{"n_head": 2, "d_mlp": 512, "activation": "swiglu", "norm": "rmsnorm", "rope_base": 1700.0, "tie_embeddings": false, "init": "uniform", "beta2": 0.95, "lr_head": 0.00622, "batch_tokens": 32768, "seq_len": 1024}
MLP neurons of a small language model. Each row is named by its layer, matrix (gate and up: input weights) and neuron, and shows model dimensions 0-191. Each number is 500 + 40 x the weight over its row's rms, rounded and kept within 0 to 999. Numbers have three digits each. A neuron's up and down rows have the sign that makes its largest values positive.
Before each neuron's rows is what it responds to, as a language model described it from the Wikipedia text at the highest values.

Description: Mostly that or a comma introducing a reported claim after a named speaker, as in noted that, stating that, According to Stahl,; also last word-pieces of names in lists (Hill-i-ard, Ad-ler, Eckste-in).
L5.gate369:512542468500563498508448530433489466469424445460480480458535529505556436532460526511451533486464443533541448450621499483567503486501544478512503526475476486494437498513498485520491474540514499500460573484457514507511492481495494483459501475530523464445512488460519528611449488485499450497529493423582425465518498519446555502534519470506584532507514483536466496582487527486542446489595489423481542447424443461514554504441550522490506454471503475588463465520513480440514518504526547528555485496457558479481520356475502478575565513481447540457560542480492499504483537561530490477
L5.up369:558513565535544526531456477544563518571522453360540465456460533519444524575542564481470484538473500536497522507498483573511466542531555523504479523548546484496446557513557465466474511445484467577476454492504522526512422491458532520517493467543493555494489506463508505451482575502534470486509604476568466524523539399500546521530483508505471472496498522424516539550482533429502520504504471519547470546472495489487493487542565548459526501485528533522452521457526511434491542525473529564536481517518434483452476553417420432518455494460482556550555529517468461491564476450432471433

Description: Object pronouns, possessives or determiners right after a verb, as in made her first, took no part, saw them; sometimes mid-word pieces like cent-ur-ies.
L8.gate258:525470493472474531428549459509533451499539496480510452471466462485474476434435564494559467419490502452489490519493550510515483423543447512475474567509504539559442486520575557516564510512514494579461468501425489481553559460542506527461467549544455456575419543559458470508470403512551523516566499562494489487505526531432498504459497506474487540584428521528507482478490494501521554562480606439564473540506483521477521419464473553558498469488519480507457468516438396533477517551532505570502461497468432503506505515445479502468485520517451531445481494480407542493496487521492479477
L8.up258:483479413512476459487484533510522483572537499490513538454557449449529460588510544485533491542536498551494490491477499421510532472520487538506442478472534542474447497480478453512557444510456494479502475496438510513517558432481540477486494579524503566526477549504484494447526537470489472517514540453593443444428488490467489448435520413476466489509450524476535495558492463455544514538523583491494567532490490469518436631489470565518564469508503455511568530531444496435466504468514480585548474529485547475486513477457585531611551484466559503508495482496471533444494445516444454537

Description: Final token of a field label in infobox lists or table header rows, just before a colon or pipe, such as feature ID, Born, Opened, Date, %.
L12.gate152:519500467537490505409484545508519483472469517533510516534567479471544578474453508519585505481486497475569495474532516504492596495507463536475510575586531485502478465486500451527583477513561512549500511492512547429467447452512572510555441529516527522459578490485489509509513487540552497541525517544455439482485543459452578516493473452530544493513472498537525503563516406535409439514535470479509596533497479562507488555435511458532447486501424464459457468499528488477571455449539515453498510436538485559593548506498484504516445482516493517475526479498507499603489599507560451484
L12.up152:497486460522481489545545493471511507491459436542511465469523489476481561451482465449459610448498537477521508549517526417541611482516475574490477564555513465550533488416551443501488539490477541504541468494540498526527501496483488481560526487490487514476499510541466516499500441398603555504481523573500504421523527466502489456465482468497429517506488476522503502518499469531404467545517482511452573515466483532455465521434453469449479533543491443446451519489555492499453535453487457477485512507470571568545506463526460459535478442581514526486522513469430554466541610550465421491

Description: Word-initial pieces whose ending is predictable, like add in In addition, additional, f in fatal, N in ISBN; also line breaks before list dashes.
L8.gate206:549486528491526546432532498469502523515457536518523472422529516501529500487509458504495519551493486475562466529521553496482516478507460478464436576487506482529471548484548466566563561525505564501567584511512482452476474492579543533525435506498519493460485513503512467544478528446512495480486517430452507499444474515592427533535478508472484529535468440494575504550607487499477530604474520476532449523516539569505581547409524504531553500535470494495518501524583496515491395492529431443502426407458474411552491500468448536527513510549499549499505563490501542553516469468474448462
L8.up206:465478471533493575521446519432494531522533441425511547510509458498525491498497485534414458500446501480512541476482490509508558479540485443548433458563533575442577557482464451474569555490538494542499463484494515493508460441559478503450519506559496507464486453552562506470483519629461516587477439491516457471551527512581506485521505476442446480521457487503526518507453449538484535526514540481529514501542469486578529448559481561490468525499494421465546489520519464487515549542436534525527538519496489538509551500445450478480533405528512576530503537511550465452403448471456446439

Description: Fires on the opening subword of a split word, chiefly "add" in addition, additional, added, adding, plus inc(rease), prov(ided), A(ccording).
L5.gate361:542543496490536522472545490450460458497525478509442550509516604525461469398472440503489583455495476550539465464506486522466514506496448449520459474503513477492518473507501447534537602571546561449515612491509571482603464463464484540450499520520505491483471453520516514491521525492511460430512460450564504456535494458527474532525388502462585494498477487494512442554518528462483522531512507514493551439426474526454509448449569491463525501473509466429570497522557523491461479506452476502482504454551531541521525495392508468515538570492480488506433510557512503563484585507518452515
L5.up361:543493561513477498537515480481387484570549472463472500541524572481464476450522544541508588571520486448477468473435526528431541628465485427537522500541514482528547553455546490542518472494467468455479522486488565495503474556512479481482402467454419504513527509478458495503494465464558477484489537416542512527511446478543519513503472486514465513560551474401484462543480497503505472463403447462499472491495487475437572526513529547469501407464518494527489427444557566450485465560510483449507484522500512452514515582531509511502523497492523459517524467464524461501437454504473427555

Description: Table header cell separators (|), infobox field words, and mid-word pieces after a split start, such as S-ummer, C-anc-er, ind-ustry.
L8.gate296:545477481455459473507459517432491453463549565528444499477490474492514539525481405511563537554533515516539442464498550456494493509566536444471450529470534439510556475501525456525462506528460548407498580463464538491494498421556473535467556513442490498549479409577507497460482494486457533499490469450462532422494510403513508570464526522503527445517420521515506454530442531477513416526550524491528592507470514497408498511507490462480465515443492498523561461576480498502483498497553378472593509472548519517579497477530480446545460499482544528514480509514460537481488505493517474538
L8.up296:499421511469451481490485556370548517532536504445565544479515461538464555466536568463515471459545480509432447529504488518497527531434468496565481484534542477526452479445524442510467491468444475541529541503535453527463586519488448547556517562523477521497422502490510562562483576483404576479446546477501436487485497511497479457504504498447445470468454497496509550450539490511527500473493517524546499486483406494482529542545513519501430487504492433464630448471472575521503497483479495526521544587481439486466519526533455552463483490476464510449567549520454509536474531514512447467

Description: Word-initial or word-internal pieces of split words, often after "would" or "to" (exp-and, col-lect, bec-ome, R-est-oration), plus compass words like west, south, north.
L5.gate381:516504418469466503452544555517437475510516526580536439517512497541477461456531485482501564439467517513493445527589528522465482504489464472546449500585542497516451483551458527499456534504479468510523481532538502538511527494478475438587529543494450430506449500460528551493443488524543465525479501452477471434476519472546519452592542500533406524549513523511427472449522481537565449492516523554436540462418505479460516465498456530496453519414478560388499416523468483477508446529493475497474535505497492473472549469507488474557409495460509556488467455565523506584470467471502486577
L5.up381:529525462574516485467358519520546544535504530537528427483438531542509486534574554413488457529460475483521461475543443455494495459495500480484496484523572477527443531496426499472497534514500487569555490467511472485437492534491460467599468478543515504486488517536528522515487555471513432406430467522519531552433411541554479498501595504533430547532594450469511484488524518501517477514489499554442473507445488519525479492475482529529556481520486492560474483447522587516555491526534475442560549460527493467503512517521585500499538480482454527536522553512492543457466603467516512477

Description: Words or word pieces opening a new sentence, strongest on discourse connectives after a period such as However, Indeed, Rather, Often.
L12.gate506:422501489485579493444498494512479501467449437487497464453489463445490444538528579528530543482549472511505481491559501509488501404520476516415476556461492557476564485497534477550483500548508526519491534529552520537525453495497500502518502519490436573519546543494529455510538461532545468521601407474559526506462441504582493523460507471432574465602476511522566497471400503573555532481557506495468495456501517496544469480522425453478459529475485503515439461463508455464533429495483485456511388511556459537534521544525502473479529533469464444532481551557480491504443576491524458477
L12.up506:543561519454549528469532552435484556440457543566546384446542473426556490432506490463487507505405469505555507568538557562516540477474458571451448455526560486445531468494450429566502558538420485462479467510540483473572490487522511515568500510509485531473541508487435563516521547511525500565464470485524447537454512536498490544480552532510451517529445522501537473527489487558540450548492519516557442509455460540533468452527503527465513477504511490596444479452555552522475522508452567528560421492468534490463475484487465487514529562539511527469514481510517478550509510466496500577

Description: Mostly the pipe separator ending a wiki table header or row, after "%", "Ref." or numbers; also the "of" in "List of" headings and mid-word pieces such as "ed", "iz", "us".
L5.gate334:529493512521535473532484493471523486450484542508499535518581535479572439482458500478501491442446494440549471480490469515479440521531514491561450497461472487528506492514553494470572513524487502502498536532453469503555531504525585439498471548476492515488497477459575485466485445618494499515461449476524507567490486518539509521455428555501524432465437476435484504458552443492558537479550478484475505424454527485537455422508503518521497472426473509496482485555490426439498429456433519472481449472510502543567438543487547560539533551452481420469404575489546470563539566537444544569
L5.up334:499485544479433520543550489452509522431522505569486568437464521513497544453533512533478530459516515506454507467506464498531511490437477506463544465462545597419492502485445553388563473543532464531508501442533468549518491578524532565537516520511496492552496531462416549452529541485485525508450501504578495466492473467380558522515507534457486468569483533550517501457477484492477546413499568442546421561474536495559464506485519529510478506393507546506463537479518540499450429478496558451435481503547527513574509515466502503467479501518489489455569475476464504536468557561504451473

Description: First token or space of the word right after a name or noun phrase, e.g. Paris pol(ice), New York m(agazine), department ordered.
L12.gate382:514491470442502548389527508487458461519517531573459426503487520502455500540498531495485518538433482464533487538504478447465450496566540556514525505483434466516525513432496574504535555591507518562495534563437428416504458429496510478500522357531512494498520551465462456512532470465495437495444518444581539428469541467559474484526513508473493541500477471509488467526501515536525456516562454466498417456482480495522515479533558441460541496556434427528446537550511460478511540491571513559495518482467567490490513418449489466461475488558532533545457468446506474514504532479479524514
L12.up382:504544474477540461490462528489468422477500523493482525547480472434543502563417458565503517577505470484446521555520466558477517507496508553529549455539498532498499484483505488509532432517484490519512511627485456549535464524528554505462451454531474536575495483553475410503431502517456440488478597531506481471458459555595532482551523485519469523555501525508468433448477460503606486465397475468582526434509511557547457496451563517501444553520427484514517560497444486465526468497465495531526458477474536567502505509483501475559506441517492537500521466438474454438537557476476507505

Description: Fires on a lone word-start piece "b" beginning a split word (branch, basis, bathroom, budget), often after "a"; also opening "(", quotes, mid-word pieces like "el".
L5.gate13:436485417559477539488450460443462486488458525466504488544458391517466437463500483536544476476603480455492442528436470521480472459419421543474510499487531511531542461543494457531533458505497482567464492471513550483460485480439472515554503426479556478487470459552492480489531477401537453543474466488537493495584536502544493526457564442561431510532453461463475462501483532531550471437464499552525517435472502464536513521501495485507443524500523442503526480502469460441468470561512517573483501455511509545470440456476500503504485408567501509486596481577576516484443508464520504553
L5.up13:543506555539471567519500513544519484424519425499549458491514492561555564491541520532467507437551547460504564465547521570472495517511537442505426525563545489492434587467525459475504518549555539532453507460432523595544447503447467536569364528472471449475501500484498459524478483518507502494527542521486522534552470509533517521507473436530477477468550499550522509487439508472453449539487456485485536557544531493469461511419516510505587554485479584461560512536481487469479512529511488479532464472523513523489504497417529464411446532498486523543594452481524428513484522442460517512

Description: Second word pieces after a split start, especially "ol" in the heading "College career" (also "ith" in With, "irc" in circumvented), plus sentence-initial words like However.
L8.gate497:535520496509494505554479516452473500484462572547555521501505468444529410516456421449516483487523510445528517504486501525499534459492491549543519518482629562489454457478461442485519555453513540434521540546480576504557518477482534553544480527506496491483486477497588488523529511563462505536503441467544559444520464510517476548520464517518478440511509427471533434520550475479542578461499528532469491466445532497518531489561474452479442556432475501507480466523515401541492362483508451494519486508546534534591450541472475500521520525481474502383456485547593481515541514540503532500
L8.up497:520513576540499495528510512520558549546484471506599472485574465471536335446454497452526489482518596518430509496497514427424529466486504521536492447435536561531504477450576485525542493460510454404494492569469459472512518484554454474535547474436461492497514459525502505408556519547471539541486512460479532535506435513411500549543531567492491466489585491507562467511521532483515505476579494477476527494560498526505495505569461562482492511502533498482503482489546403510512467501511477457527498507479441534527539502469456500567521480496525480474535454447481514539462428477474494553

Description: A bare space or short first piece (b, p, pro) of a split word, often vowel-initial nouns after the/its: elbow, order, board.
L8.gate451:507558481471514500505529494442558469427465486530471433530438498494518478479503509556522489489462395516530555499542442522507500483541530533439424521481486552514485425506555459488524481549544547522459550560516542529533453449488562526452500434512501536423494497432517453503436575468466443451530534554536459471521587483510493544510439492462487515528407508459529469524506443511472546563526476498579479550505498480477484480436546435605477556486497527524490528552506521601488480406536522551507547441507477518540465454438571447505484457578516491519500465491522515535504520503470492515
L8.up451:493552571413508501548499443508527510511492483398477490487463510523439442491478539588450563550438453532444554488493495536571506481440473510449478496459482449528492501469527509498507534475557498448488470484467571496508471479487493491464404440553528559492430430534442526485528449467450420400455464516560496551525493476512475542528427482515475454524430535467497484493483521516515483555515543589499465544507451438526518467490566524522552517472471493493507477563482528477541557536501554521485517483487498493500511445440526479520458499492569470518494488487478480411413520399463449450